config = dict(
    num_hidden_layers=8,
    hidden_size=256,
    num_attention_heads=4,
    num_key_value_heads=2,
    head_dim=64,
    intermediate_size=1024,
    vocab_size=8192,
    hidden_act='swiglu',
    norm='rmsnorm',
    norm_place='pre',
    norm_eps=1e-06,
    positions='rope',
    rope_theta=45000.0,
    rope_fraction=1.0,
    qk_norm=False,
    attn_scale=0.125,
    bias='none',
    tie_word_embeddings=False,
    parallel_block=False,
    init='trunc',
    init_std_qkv=0.0356,
    init_std_o=0.0356,
    init_std_up=0.0356,
    init_std_down=0.0,
    optimizer='adamw',
    learning_rate=0.0015,
    lr_mult_qkv=0.4,
    beta1=0.9,
    beta2=0.98,
    lr_head=0.00634,
    max_grad_norm=1.0,
    warmup_steps=275,
    schedule='wsd',
    decay_fraction=0.879,
    decay_shape='linear',
    final_lr_fraction=0.02,
    batch_tokens=65536,
    max_seq_len=256,
    doc_mask=True,
    z_loss=1e-05,
    train_tokens=496400000,
    max_steps=7575,
    dataset='wikipedia_en',
)
MLP neurons of a small language model. Each row is named by its layer, matrix (down: output weights) and neuron, and shows model dimensions 64-191. Each number is 128 + 24 x the weight over its row's rms, rounded and kept within 0 to 255. A neuron's up and down rows have the sign that makes its largest values positive.
After each neuron's rows, "fires before" lists the tokens most often just after its 100 highest values on Wikipedia text that the model never trained on. A number after a token or word is its count.

L5.down1017 [ 86 139 186  72 111  95 153  91 103 113 150 145  80 161 145  96 120 120 160 155 159 147 123 121 110 120 181 148 149 152 123  92 139 146 165 159 129 148 133 127 113 117 117 139 159 156 136 124  96 116 130 117 153 132  72 112 117 126 154 139 115 100 105 113 156 131 137 103 157 113 112 132  91 119 152 147 138  91  63 110 138 157 129 135 107 116 130  63 107 138 127 136 147 103  96 140 139 118 149 158 102 150 152 119 148 134 107 137 111 136  96  98 145 117 146 131 122 126 125  76  91 170 130 164 182 110 133 150]
fires before: "\n" 45, "-" 10, " ±" 7, "%" 7

L5.down331 [140 159 124 133  86 122 127 117 100  88 148 136 180 125 155 154 121 119 130 163 117 106 124 148 140 103 168 143  79 150 154 115 144 130 147 147 132  98  96 105 161 133 165 141 116 134 105 132 111 116 110 141 101 131 134  98  99 120 156 123 140 103 144 128 126 120 123 114 192 129 109 120 170 165 127 143 155 112 142 154 122 127  97 121 125 103 116 116 108 171 102 133 123 110 131 154 138 137 110 112 135 133 138 105  99 105 131  87   0 135  94 100 148 148 124 112 109 129  96 144 144 123 137 152 117 115 134 167]
fires before: "=" 60, ":" 5

L5.down276 [146 146 119  95 136 155 116 121 121  88 156 135 156 133 120 148 142 163 149 144 146 143 145 129 123 149  99 116 106 138 137 116 122 121 124 108 156 134 111  90 150 133 105 101 119 138 133 111 112 137 132 136 141 121 148 154 142 174 116 130 113 127 122  93 151  91  93 116 114 156  99 116 135 156 126 144 114 163 134 120 122 141  78 133 124 135  85 129 143 148 140  96 130 133 120 106 120 166 148 130 141 130 122 159 117 121 114 140   0 115 162 108 126 144 178 120 121  89 115 129 143 141 145 123 111 108 141 138]
fires before: "=" 98

L5.down251 [ 85 124 137 118 117 116 118 134 107 134 165  98 120 175  94  91 146  92 153  82 140 132 133 161 131 134 163 139 125 139 156 120 117 146 108 125 129  84 139 130 156 122 145 175 166 120 128 106 141 108 124  85 101 106 118 152 147 129 144 132 137 119 108 139 145 120 149 140 138 124 125  92 168 136 132 157 108 155 123 163  77 122 113 121 126 142 125 130 116 143 113 139 135 176 145 122 139 134 122 102 138 157 145 119 134 165 145 120  31 132 160 108 154 125 127  91 106  68 115  97 104 154 121 160 134 110 101 137]
fires before: "|" 80, "." 6, "13" 4

L5.down588 [107 138 114 117 141 104 117 160 176 191  86 132 115 146 105 121 110 106 116 113 104 129 153 146 142 144 120 129 170 110 128 145 151 120 140 108  71 113 163 133 102 120 141 118 113  90 122 136 147 135 137 123 110 172 118 163 119 130 123  95 115 193 141 140 128 208 124 136 139 111 123 125 125 111 155 136 141 130 121 149 124  69 128 113 142  86 124 137 113 113 115 129 165 136 150 169 139 139  98 128 114 126 146 110 166 100 143 113 122 111 156 136 143 100  78 168 139 129 127 117 156 140 118 119 135 162 141  97]
fires before: "=" 25, "-" 25, " -" 6

L5.down987 [140  99 116  88 166 110 109 141 100 129 112 122 136 135 155 170 118 123 107 127 111 128 137 122 113 124 102 137 107 113  85 120 106 150 122 140 127 146 102 128 154 112 110  95 107 125 158 122 126  83 108 128 104 119 137 130  82 150 129 110 131 146 109 112  95 131 178 142 151 118 122 146 111 106 127 107 181 162 148  88 126 160 132  86 159 140 127 150 121  85 155 157 111 123 132 140 127 188 139 152 143 112 134 117 129 145 131 113  79 119 131 137 137 119 110 100 106 195 146 134 156  95 153 175 177  88 148 135]
fires before: " |" 29, " (" 8, "2" 5, " in" 5, "c" 4

L5.down70 [129 117 135 148 138 132 122 100 124 126 113  93 105 170 144 122 131  88  76 128 163 134 102 117 146 116 164 128 151 125 110 165 144 136 105 118 142 137 123 134 141 153 100 138 129 149 164 138 152 112 109 111 129 150 123 127 109  99 143 114 135 129 145 153 132 166  99 127 100 111 121 149 117 129 200 121 128 136 137 150 133 138 123 142 113  67 138 115 133 110  92 131 155 160 134  96 130 121 112 118 117 125 102 141 111 144 109 150 235 125  89  96 134 113 142 154 110  87 132 133 135 141 134 139 154  83 172 125]
fires before: "\n" 31, "  " 8, "as" 6, "a" 5

L5.down18 [170 138 138 134 145 141  98 106 106 123  95 136 118 129  92 107 157  91  97 122 104 127 128 179 182 110 122 119  99 159 122  93  89 173 115 123 122 105 152 117 121  92 134  89  97 122 158 174 116 124 160 149 142 106 123 131  99 124  99 121 122 136 151 154 152 168 135 127 116 134 140  94 110 108 131 132 163 140  91 136 124 139 160 162 101 108 151 145 114 136 130 146 124 130 112 149  94 126 163 153  90 137  94 124 110 122 109 150 175 148 128 149 153 114 173 126  99 121  99  61  94 112 100 108 151 116 152 145]
fires before: "s" 86, "t" 5

L5.down936 [143 125  99 120  89  94 107 117 152  82  80 152 124 143 151 114 124 146 121 127 124 137  94 127 100 142 136 162 129  97 131 119 138 143 116  83 160 119 144 101 120 140 145 107 148 127 142 139 167 117 124 162 140 157 133 163 103 178 138  95 118  85 133 125 115 128 100 125  90 156 124 144 122 154 124 145 113 136 161  99 152 128 107  98 120 144 129 137 127 122 105 111 115 130 137 119  98  80  82  96 136  98 135 149 113 183 123 131  94 134 151 106  83 107 172 135 130  95 145 141 145 128 110 120  95 127 160 145]
fires before: "=" 18, "\n\n" 10, " He" 10, "In" 5, " She" 4, "M" 4

L5.down0 [142 132 154 131  75 124 144 166  94 130 146  73 134 149 121 166 147 103 101 104 102 111 140 187 166 144 135 134 117  92 161 168 135 168 137 137 168 122 166  94 130 126 125 138 124 100 152 104 137 122 151 158 139 118 166 150 129 136 130 140 107 107 116 131 156 119 105 118 159 156 126 120 164  94 142 128 121 128 122 113 122 112 122 161 141 117 106 105  96 144 130 101 102 102 156 160 144 109 115 124  97 111 142 110 163 114 125 142   7 110 114 128 119 130  80 117  90 130 101 140 102 136 158 110 113 109 130 148]
fires before: "-" 44, "it" 14, "raph" 5, "za" 4

L5.down172 [ 81 134 106 116 122 112 126 122 138 157 123 114 119 176 103 178 116 137 113 145 119 114 131 110 127 195 141 141 129 152 127 139 134 154 145 128 144  73 138 105  95  85  84 105 142 135 142 168 169 192 131 178 119 171 124 154 128 125 110  87 138 103  98 137 101 157 147 129 193 156 110 138 141 167 146 131 163 116  89 105 104 146  98 146 132 138 132 169 126 103 159 140 145 102 158 113 142 136 151 126 124 133 100 107 112 126 119 120 102 149 135  94 101  90 137 104 123  91 162 117 171 139 169 129  78 162  83 134]
fires before: "=" 40, " =" 14, " |" 10

L5.down327 [133 131 133 141 124 139 115 124 127 100 125 163  72 115 110 117 158 138 131 141  92 132 140 128 133 167 127 128 126 135 130 122 117 110 135 103 154 139 144 120 113 100 131 118 135 143 140 110 147  80 120  79  94 108 137 156 106 134 125 106 129 140 105 136 158 140 156 151 108 111 136  82 154 135 160 151 155 113 106  54 103 128 148  90 115 137 169 178  91 134 143 123  92 145 128  77 172  92 108 144 147 134 109 167 134 118 105 151 147 103 126 143 128  89  89 139 133 141 108 133 115 163 161 106 160 174 175 128]
fires before: "=" 63, "  " 6, "ye" 4

L5.down977 [150 162 120 144 165 110 125 130 150 147 125 126 122 146 113 110 157 111 155 127 148  97  88 134 140 157 153 133 138 129 146 163 127 134 157  82  83 119 136 109  87 139 135 106 123 147 172 109  82 129 151 152 127 151  97 120 171 145 148 116  59 109 132 138 121 122 152 146 171  99 134 140 127  85 136 153 143 127 147 103 132 142 119 152  90 126 124 144  99 156 135 163 158 111 140 148 141 131 147 161 126 111 173 133 114 131 137 126 132 160 143 125 171 132  99 153 169 109 178 173 108 110 129  72 107 136 107 119]
fires before: "|" 53, "\n" 10, "–" 7, "0" 4

L5.down189 [150 146 114 145  84 114  59 111 127 128 151 116 156 126 172 140  96 154 151 113 103 131 130 101 121  75  85 128 114 150 154 169 164 134 131 155 124 119 173 148 135  92 111 130 144 117 147 132  98 117 144  98 105 111 112 111 115 119 137 162 128 130 129 118 139 125  90 173 154  97 113 116 122 132 125 101 133 127 148 131 167 107 125 127 121 134  89 137  91 138 119 132 150 125 140 162 114 118 123 117 143  98 186  87 127  95 140 115  23 129 117 157  80 170 110 126 117 117 138 124 153 130 152 148  74 161 149 151]
fires before: "-" 99

L5.down884 [147 130 143 143 103 135 190 109 102 135 166 115 115 130  95 140 102 126 133 143 132 155  94 108 127 134 160 172  91  94 162 116 125 128 139  78  96 148 131 137 119 112 133 149 152 123 112 153 170 119 132 148 125  77 165 121 128 113 111 196  98  81 108 100 114 144 115  57  99 125 111 145 110 146 154  88 182 127 149 150 144 135 127 124 123 158 148 148 129  94 129 138 143 144 157 114 126 153 112 118 116 126 102 115 152  92 128 127 190 138 141 122 113  95 124 152  92 134 122  98 134 130 146 118 115 150 100 144]
fires before: "|" 100

L5.down1022 [170 134 123 101 168 143 141 134 158 108 117 130 135 131 120 153 147 143 112 124 133  76 140 114 146 137 123 132  64 107 114 117 116 126 119 127 157 126  92 131 162 124 144 130 121 145 123 139 135 106 154 127 135 116 110 122 115 154 144 116 128 108 122 119 108 115 131 124  99 141 140 130  85 148 122 114 133 110 128 162 165 135 111 111 109 156  84 131 120 117 141 125 117 190 123 114 123 121 157 107 122 118 115 140  78 145 147 144   0 110 137 146 137 129 131 109 120  95 142 127 121 129 119 156 120 103 142 115]
fires before: "=" 66, "\n\n" 10

L5.down267 [ 80 140 149 146 123 135 171 106 164 125 167 123 118  75  93 128 158 148 108 145 120 117 108 166 126 113 117 125 134 124 146 140 147 166 161 135 144 104 149 115  89 149 115  91 123 119  76  88 127  94 120 119 150 119 152 119 182 155 121 174 120 153  98 127 130 140 101 176 139 134 147 109 141 145 121 116  96 121 126 146 161 157 109 130  91  90 145 138 140 165 135 131 136 117 130 158 136 123 164 113  87 133 144 154 143 134  77 100 104 151 100 132 131 114 151 128 102 127  89 120  94 162 124 143 113 125 108 135]
fires before: "=" 100

L5.down375 [143 152 146 102 101 135 121 141 119 101 116 145 149 191  84 114 156 119 161 144 113 162 207 127 130  96 148 107 147 152 148 152 125 100 134 152 156  76  91 138 109 131 114 148 140 144 126 120 122 100 148  98 142 126 100 140 145 150 132 120  93 161 122 144 144 101 148 121 154 111 141 124 122 119 105 118 111  97 112 123 125  97 115 144 145 132 122 123 136 159 161 108 138 136 109 108 120 136 155 138 110 139 162 144 185  88 114 118  37 160 127 100 114 114  98 133 133 127  83 100  98 112 180 106 171 135 125 140]
fires before: "=" 28, " the" 14, "\n" 9, "," 5

L5.down713 [152 136 123 127 110 150 134 129 136 145 128 133 135 125 130 148 112 131 118 141 152  96 149 131 122 126 110 113 102 106 136 138 126 147 116 110 151 145 101  92 127 132 139 140 123 139 149 110 138 117 110 138 154 110 143 143 110 142 134 134 127 108 122 109 134 122 154 135 136 134 146 135 112 129 145 121 140 163 140 123 170 102 120 116 104 123  93 117 130 130 128 121 137 148 144 126 140 151 159 116 113 125 125 150  90 146 140 128   0 116 124 144 131 128 124 131 142  89 129 142 135 127 135 111 111 129 147 155]
fires before: "=" 71, "\n\n" 11

L5.down794 [131 123 123 119 176 131 100 148 114 137  98  99 144 142 142 128 168 111 118 151 142 131  84 150 130 161 151 153 136  87 128 147 155 122 146  80 140  92 159 137  92 158  91  87 142 109 157 121 132 144 123 178 135 163 130 116 130 109 119 155 114 136 152 137 140 131  87 110 152 116 101 110 145 153 108 104 156 131 147  93 119 127 145 129 112 148 129 143 109 150  89 105 122 137 164 159 171 153 153 120 152 145 143 163 143 153 109 152 163 123 127 137 127 102  95 116 137 142 144 146 105 127 154 113 130 151 140 122]
fires before: "|" 71, "\n" 8, ":" 4

L5.down285 [ 97 117 121 130 107 111  93 150 127 117 129 124 144 172  97  96  64 114 133 137 115 113 128 108  87 157 148  77 118 156 163 127  88 169 170 127 106 106 155 140 149 122 140 131 133 129 162 147 154 144 116 143  79 154 101  86 143 109 137 147 162 108  84 142  99 119 141 118 146 138  72 144  90 142 104 135 137 143 142 144 131 137 120 153 161 120 112 130 116 127 127 158  85 167 118 114 101 107 132 112 142  82 167 101  80  83 103 132 126 119 186  95 102 153 139 104 107 153 146  83 129 104 145  94  98 131 154 160]
fires before: "|" 93

L5.down486 [140 166 143 101 107 130 128 155 111 145 149 138 119 131  95 120 117 143 138 163 149 122  89 119  97 169 139 158 159 170 155 127  93 132 181 116 124 119 111 114 112 131 166 109 104 142 121 114 124  87  98 112 133 133 140 137 129 136 125 133 133 118 125 150 147 170 119 140 143 130 148 124 148  88 138 207 114 118 144 136 134 151 134 127 124 151 147  77 103 147 136 133 109 100 105 124 103 120 141  79 122 118 115 162 162 117 165 125 183 151 143  87 120 121 152 124 134 158 147 125 165 108 163 155 116 162  87 132]
fires before: "|" 99

L5.down346 [103 140 145 148 130 107 120 157 114 109 171 145 110 158 132 145 145 136 113 106 108 130 143 124 139 171 120 142  89  99 118 141 101 156 137 150 111  85 106 111 106 120 103  94  88 115 121 132 100 106 111 123 130 154 132 117 124 131 167 128 152 162 151 178 169 107 130 162 140 136 108 109 159  97 114 115 165 130 109 117 166 126 102 132 108  76  90  91  86 163 120 144 106 139 137 161 123 103 147 131 126 102 135 115 103 113 140  83  94 112  99 119 147 128 143 120  99 132 101 188 159 153 146 136 117 137 141 103]
fires before: "=" 64

L5.down195 [140 118 120 134 135 128 103  81 137 161 117 148 116 141 124 100 143 161 114 157 132 135  88  71 129 121 126  91  83 135  76 114 136  77  89 150  96 102 109 129 130 117 170 104  80 124 116 148 108 103 146 132  90 116 107 129 143 138 164 112 145 125 136 134 105 116 120 126 155  80  91 152 118 144 142 148 179 146  99 144 100 109 149 110 135 125 138 136 125 102 142 138 131 166 119  80 131  99 156 150 109 126 109 136 114 153 141  92 157 105 138 144 144 112 135 115 106 145 125 124 141 118 132  87 106  90 100 147]
fires before: "|" 70

L5.down933 [161 116 108 129 110 180 157 101 116 103 134 157 114 118 108 158 131 133 106 124 132  92 139 124 127 103  81 105 160 146 137 111 144 136  73 146 142 137 111 163 150 121 139 131 114 115  88 112 113 111 150 109 125  91 114 161 133 149 135 168 123  97 106  57 120 142 117 142  99 134 137 118 146 157 148  87 142 134 127 118  98 125 105  99 146 155  96 123 123 143 150 109 110 130  92 155 124 113 130 108 114  89 123 158 161 132 147 128 174  86 120  74 115 182 138 114 108 106 117 184 124 126 141  98  93 115 169 122]
fires before: "-" 97

L5.down92 [111 120 141 137 103 143 112  85 170 138 128 120 122 118 119 142 151 117 113 144 119 121 131 131  89 135 133 115 104  97 167 127 133 106 166 100 117 117  96 148 138 166 134 161  96  98 145 122 120 142 149 172 102 146 108 124 127 114 176 153 142 167 129 127  79 149 169 123 119 149 112 117 119 136 119 132 144 108 179 110 156 110  92  98 128 126 120 113 118 142 117 165 150 112 136 117 102 112 108 157 110 132 155 114 145 123 138 125 136 124 155 129 133 147 131 102 141  93 116 171 157 119 134  93 157 158 110 133]
fires before: " |" 52, " 9" 5, " 2" 4, " 4" 4, " 10" 4

L5.down812 [169 133 106 149 147 140 147 108 124 106 126 150 164 132 109  64 154 130 159 114 123 147 147  94 125 134 160 164 121 114 133 128  93 152 151  79 140 136 119 112 110 111 119 128 115 119  91 157 158 112 114 122 105 151 116 149 119 118 100 129 138 150 160 165 147 115  99 207 106 160 158 102  88  94  98 169 135 144 104 139  95 110 114 136 103 117  97  90 115 131 135 157 164 125 105 112 132 134 115 112 118 125 154 124 116 116 123  99  99 155 154 120 121 151  84 131 137 161 104 103  88 124 136  91  68 194 127  94]
fires before: "=" 59, " as" 4

L5.down89 [146 111 137 199 123 146 132 125 145 147 122 134 147 146  97 136 122 125 134 177 101 113 108 147 135 144 145 120 159 157 137 140 158 118 154  85  84 111 138 139 123 110 169 129 123 107 150 130 132  87 114 131 110 175 130  83  80 128 108 122 119 151  81 144 125 176 115 132 136 110 110 148 108 153 137 122 121  97 149  90 152 196 136 110 137 144 146 110 141 116 109 128 142 112 151 171 134  88 127 153  94 118 141 141 119 170 135  95 183 116 113  80 173 132 126 147 111 154 142 141 117 113 116 105 148 132 128 113]
fires before: "|" 22, " |" 22, "0" 9, "\n" 7, "3" 5, "." 4

L5.down27 [122 153 110 113 190 158 120 152 120 158 128 128  94 119 140 130 129 157 110 123 151  53 141 143 147 115  95 161 112 118 133 110 132 182 154  98 124 114 130 109 112 140 129 118 122 111 102  99 148 109 140 125 119 128 139 121 125 108 131 109 151 128 120 116 147 164 150 150 123 113 139 125 156  91 102 107 143 102  91 128 149 137 142 129 108 117 106 107 137 127  94 131  93 120 141 181  98 154  93 150  97 150 127 164 141 115 148  88  96 137 173 139 148 159 114 130  94 127 107 149  96 151 134 121 196 116 133 178]
fires before: "=" 77, "\n\n" 15

L5.down641 [130 117 130  98 147 131 121  91  97 111 133 127 124  87 132 125 127 146 126 122 117 112 147 149 114 124 129 121 128 148 137 141 143 102  93 158 136 110 109 122 151 155 126 126 100 131  84 143 118 125 123 112 153  76  88 106 116 165 144  73 100 111  84  97 129 141 148 168 120 114 140 118 150 106 128 122 128 103 125 116 103 117 105 127 127 161  11 132 128 102 134  90 129 121 118 130 176 130 136 145 130 115 131 115 126 125 128 123   0  81 109 153 106 119 140 114 152 105 128 117 126 117 104  93 135 102 150 115]
fires before: "-" 100

L5.down695 [128 121 101  91 170 133 127 149 147 108 104 114 163 174 165 139 161 135 109 120  71 105 125 150 148 111 106 113 157 110 126 163 111 102 143  83 131 114 113 109 124 124 121 134 129 139  85 136 132 116 174  83  98 123 158 151 109 120 126 119 103 118 139 138 103 115 148 117  76 136 117 137  90 138 177 125 131 125 123  97 183 136 147 149 134 127 119 104 119 112 116 107  74 136 137 126 131  97  89  83 110 138 123 145 132  82 122 116 172 134 131 125 150 164 120 120  95 171  83 136 140  92  95 141 102 137 146 120]
fires before: " |" 26, "\n" 16, "′" 15, "″" 11, "." 9, " p" 4

L5.down471 [133 149 116 173 161  98 151 109  90 157 144 104 118 144 134 140 153 149 121 144 104  92 134 128 132 151 126 151  80 110 119 132 121  94 127 109 140  77 163 166 133 143 116  81 110 149 122 160 109 110 118 158 135 133  77 126 127 118 120 108 143 134 122 114 147 100 118  75 102 114 128  82 135 133  86 160 137 104 138  97 121  99 138 108 130  75  77 163  95 124 129 104 135 143  65 101 106  87 139 124 126 136 130  99 114  92 147 134 100 130 132 121 129 132 111 141 104 122 101 124 108 100 143 128 130  64 109 133]
fires before: "=" 59, " of" 5, " the" 4

L5.down582 [104 165 119 186 105 152 136  90 134 154 128 132 134  94 117 103 127 123 139 117 132 130 144 122  76 154 171 153 146 135 155  93 134 134 127 165 118  95 127 146 129 125 115 149 151 136 136 106 118 125 147 132 153  81 143 110 139 114 113 130 119 125  82 128 144 111 178 168 109 147 147 167 155 105 118 132 137  97 120 144 115 134 104 133 143 100  65 128 159 143 146  82 110 125 165 139 119 141 106 170  94 100  79  89 155 137  89 123  39 109 116 148 155 121 119  99 113 118 146 127 122 140 146 118 147 126 159 168]
fires before: "=" 34, "\n\n" 32, "\n" 22

L5.down747 [135 126  87 112 106 126 166 130 118 102 161  91  98 111 128 169 126 123 137 141 159 119 102 169 126 155 145 130  92 128 117 103 121 145 135 159 134  93 129 114 110 132 147 126 145 138 146 139 141 123 118 115 116 133 136 162 107 158 122 158 157 129 113 123 154 108  93 112  84 138 100 131  94 162 122 117 118 148 125 131 163 103 112 177 163 120  82 163 162 153 139  83 146 115  95  92 134 128 102  83 104 136 125  78  86 137  95  97  11 162  99 156 118 163 118 116 114 103 109 100 112  81 110  97 130 102 125 142]
fires before: "=" 58, " of" 5

L5.down635 [131 179 130 150 114  52 108 176 129 162 138  94 105 165 156 102 161 121 111 128 141 149 178 115 117 141 124  95  78 134 103 120 114 133 166 113 113 107 152 139 110 102 125 136 114 136 125 153 128 138 122 131 117 161 108 142 140  80 151 168 117  91 145  78 118 139 150 118 156 157 114  98 114 116 156 163 151 144 115 106 156 121 128 136 134 117  87 123 112 133  99 101 135 115 149 112  84  93 155 113 118 125 128 108 137 131 164 143  54 139 128 139 132 130 153 105  83  95 113 132 125 133  90 134 158 114  79  88]
fires before: "=" 60, " Bar" 4

L5.down579 [138 149  79  97 142 127 140  97 127 116  70 140 118 137 111 137  94 113 118 127 153 139  86 109 190 102 130 133 134 123 155 195 119 143 102 101 127 134 134 159 106 148  97 179 120  65 115 114 134 121 118  97 130 132 101 111 142 111 151 124 147 112 116 135 121 151 105  85 122 109 164 100 117 103 130 106 147 154 127 139 110 153 125 109 105 112 158 138 149 124 144 132  72 114 169 171 107 144 159 174 104  72  90 137 157 123 142 153 146 115 136 128 140 195 138 143  92 167 113 137 143 134 147 105 170 158 158 108]
fires before: " |" 41, "." 35

L5.down514 [145 135 119 123 130 135 138 136 121 121 138  98  79 114 103 128 117 133 140 103 139 125 174 121 115 170 136 130 146 119 128 140 149 160 129 128 121 116 128 126 129 151 124  94  93 135 130 170 155 126 104 138 139 111 102 131 121 132 115 125 142 147 145 143 113  86 150 127 154 134 139 170 147 143 102 142  97 109 129 109 177 125 103 135 123 155  77 115 137 175 122 135 115 108 127 136 188 128 126 109 113 134 108 138 127 152 117 124   0 109 126 122  99 163 129 151 140 149 133 125 106 157 111 124 164 109 108 148]
fires before: " the" 34, "=" 12, " most" 4

L5.down721 [114 155  95 103 121 121 149 135  66 156 131 115  97  96 154 145 121 161  93 142  75 140 145 141  77 123 109 155 119 110 134 142 150 143 145 133 157 139  87 116  87 130 111 127 148 114 143 124 119 125 111 107 120 140  79 124 157 134 104 133 106 139 113 141 131 132 113  97 136 139  79  79 155 115 174 103 178 137 115 143 129 148 145 106 119 129 122 135 109  89 109 147 104 129  92 119 143  95 131 116  94 139 112 146 101 123 139 137  68 128  92 109 141 114  86 131 143 151 131 104 152 148 107 146 123 147 136 127]
fires before: " |" 35, "\n" 10, "″" 7, "pen" 6, "'" 6, " p" 5

L5.down920 [157 128 116 128 140 128 126  88 111 103 129 100 170 132 137 165 108 140 119  98 113 115 134 134 132  93 166  97 113 191 113 135 129  64 142  79 138  48 131 157 123 140 139 140 100 100 119 150 100  98 127 115 122 108  95 171 127 108 116 162 131 155 144 112 111 169 110 129 159  94 119 153 161 164 127 130 131 129 133  80 101 141 123  98 142 119 106 109 123 164 141 143 120 121  96  96 152 172 153 105  85 106 168 106 147  83 133 149  73  82 127  98 105 146 112 123 111 132 129 143 133 121 145 134 146 123  80 118]
fires before: "-" 77

L5.down159 [136 112 121  92 161 170  94 105 166 130 147 123 120 103 129 150  97 152 128 116 124 142 147 132 108 127 111 110 105 127 128 143 141 146 109 149 107 136 101 128 156 140 136 146 106 135  92 148 119 140 149 111 177  85 129 146 152 127 127 104 141 121  95  87 122 112 107 131 104 135 107 119 102 143 112 100 125 158 117 144 103 151 128 140 141 144  86 131 137 141 139 141 145 151  96 122 137 148 125 147 117 121 134 140 108 183 139 154   0 129  91 119 143 125 160 120 125 132 122 150 131 145 109 114  99 115 150 139]
fires before: "=" 55

L5.down137 [ 85 118 109 123 147 150 120 112 136  59 130 140 109 130 136 139 164 117 173 123 147 109 122 107 112 176 151 110 159 101 126 132 167 159 138 138 109 195 153 134  91 123 140 102 121 106 128 151 130 138 112  81 130 133 131 132 115 135 125 132  92 112 104 148 164 146 129 108 175 124 121 112 112 120 130 147 155 152 148 133 149 141 115 144 171 112 111 159 100 111 129 110 124 165 126 144 201  91  99 109 122 120 108 118 119 119  99 122 239 132  80 136 123 120  84 143 148 118 131  54 157 171 129 143 140 157 142 122]
fires before: ")" 23, "=" 18, "–" 9, "-" 4, " (" 4

L5.down260 [129 153 105 142 139 103 122 140 158 130 178 110 137 132 116 119 135 118 105 134 113 151 132 127 139 135 138 115 151 122  69 134 114 114 158  89 127 108 139 132 112 124  79 135 108 147 111 155 134 121 162 162 119 115 118 169 118 170 138  95 113 119 141 129  98 153 121  88  95  91 117 121 131 112 110  92 120 134  93 126 155 147  99 125  94 111 114 159 146 163 129 110 102 135 135 119 113 170 156 134 106 145 148 127 111 137 133 127  13 114 153 160 120 152 117 114 135 124 127 161 132 167 146 147 100 134 149  81]
fires before: "-" 23, "s" 19, " the" 12

L5.down553 [141 162 129 166 115 114  98 112 143 128 112 143 154 129 154 149 157 123 122 105 134 147  79 154 167  92 156 102  98 142 157 134 154 139 133 136 147 108 137 125 131 160 104  99 128  93 160 111  89 138 138 112 122 157 134 137 155 159 119 161 136 119 120 167 163 183 130 111 175 106 116 172 108 139 119 141 158 102 120 144 109  90 109 144 168 165 126 102 122 156 122 140 154 179 161  77 119 152 127 167 137 110 154 133 124 118  99 117  96 111 113 131 121 147 137 116  73 105 134 131 133 115 117 136 141 123 107 115]
fires before: " |" 47, "G" 4

L5.down893 [148 115 132 125 129  84 133 122 139 117 103 127 128 113 111 129 120 165 149 133 117 112 142 105 146 113 123 114 125 127  97  96 111 121 156 132 103 140 156 102 163 131 132 115 134  79 119 117 133 123 140 136 161 160 109 160 143 120 145 108 123  87 112 110 118 131 138 157 112 139 131 173 139 122 100 104 125 144 112  90 147 156 127 159 125 127 132 111 128 124 153 181 132  98 171 137 158 135 148 131  75 141 131 172 125 158 132 119 173 113  97 168 108  98 136 122 145 148 109 102 101 126 139 102 118 133 168 135]
fires before: "-" 98

L5.down45 [116 132 123 166 107 121 134 161 148 113 105 104  90 125 127 126 124 196 158  77 108 108 111  92 105 154 130 105 133 151 120 114 110 125 201 155 120  91 132 141 115  89 106 166 137 148  96 147 111 138 162 140 162 117 149 118  96 155 107 139  95  90  88 125 117 156 132 129 125 132 110 134 154 102 137 139  79 132 137 109  98 157  92 163 150 207  93 113 123 149 144 104 150 172 126 161 163 132 156 104 135 144 108 121 144 139  78  84 105 145 111 193 102 129 113 135 147 125 121  78 158 160 124 137 160 154 122 134]
fires before: "-" 87, "\n" 13

L5.down382 [156  93  60 103 101 156 128 135 106 137 151 113 138  71 154 129 114 115  95 149 148 152 146 127 147 130 125 143 168 138 128 139 133 121 113 168 158 113 147  94 105 119 110 186 152 131 137 117 132 146 142 141 158 141 150 134 150  88  76  95 126 127 156 100 130 103 102 103 110 132  65 116 133 162 124 105 150 144 169 142 143 147 126  66 181 136 117 134 130 121 113 117 152 112 102 139 130 158 151  84 161 116 189 105 135 123 130 131 128 131 121 144 107 132 119 136 156 121  67 119 108 111  92 106 133 131 116  89]
fires before: "W" 19, "E" 15, "N" 10, "F" 4, "Population" 4, ":" 4

L5.down950 [129 124  83 163 126 154 137 126 137 159  85 131 125  98 159 126 127 111 125 113 131 110 150 159 147 121 122 103 112 142 130 151 138 117  99 152 145 134 101 135 125 102 119 152 118 119 146 115 132 113 103 108 116 103 113 120 119 153 119 166 109  57 124 111 106 111 175 150 140  90  86 138 152 114 117 123  76 130 125 146 114 180 141 143 151 157  76 120 160 160 180 117 136 129 116 126 129 136  81 126 131 123 130 155 150 117 129 121 153 147 152 145 113 117  96  92 129 105 120 155 128 180  98 138 126 127 102 104]
fires before: "=" 38, "\n" 23, "\n\n" 6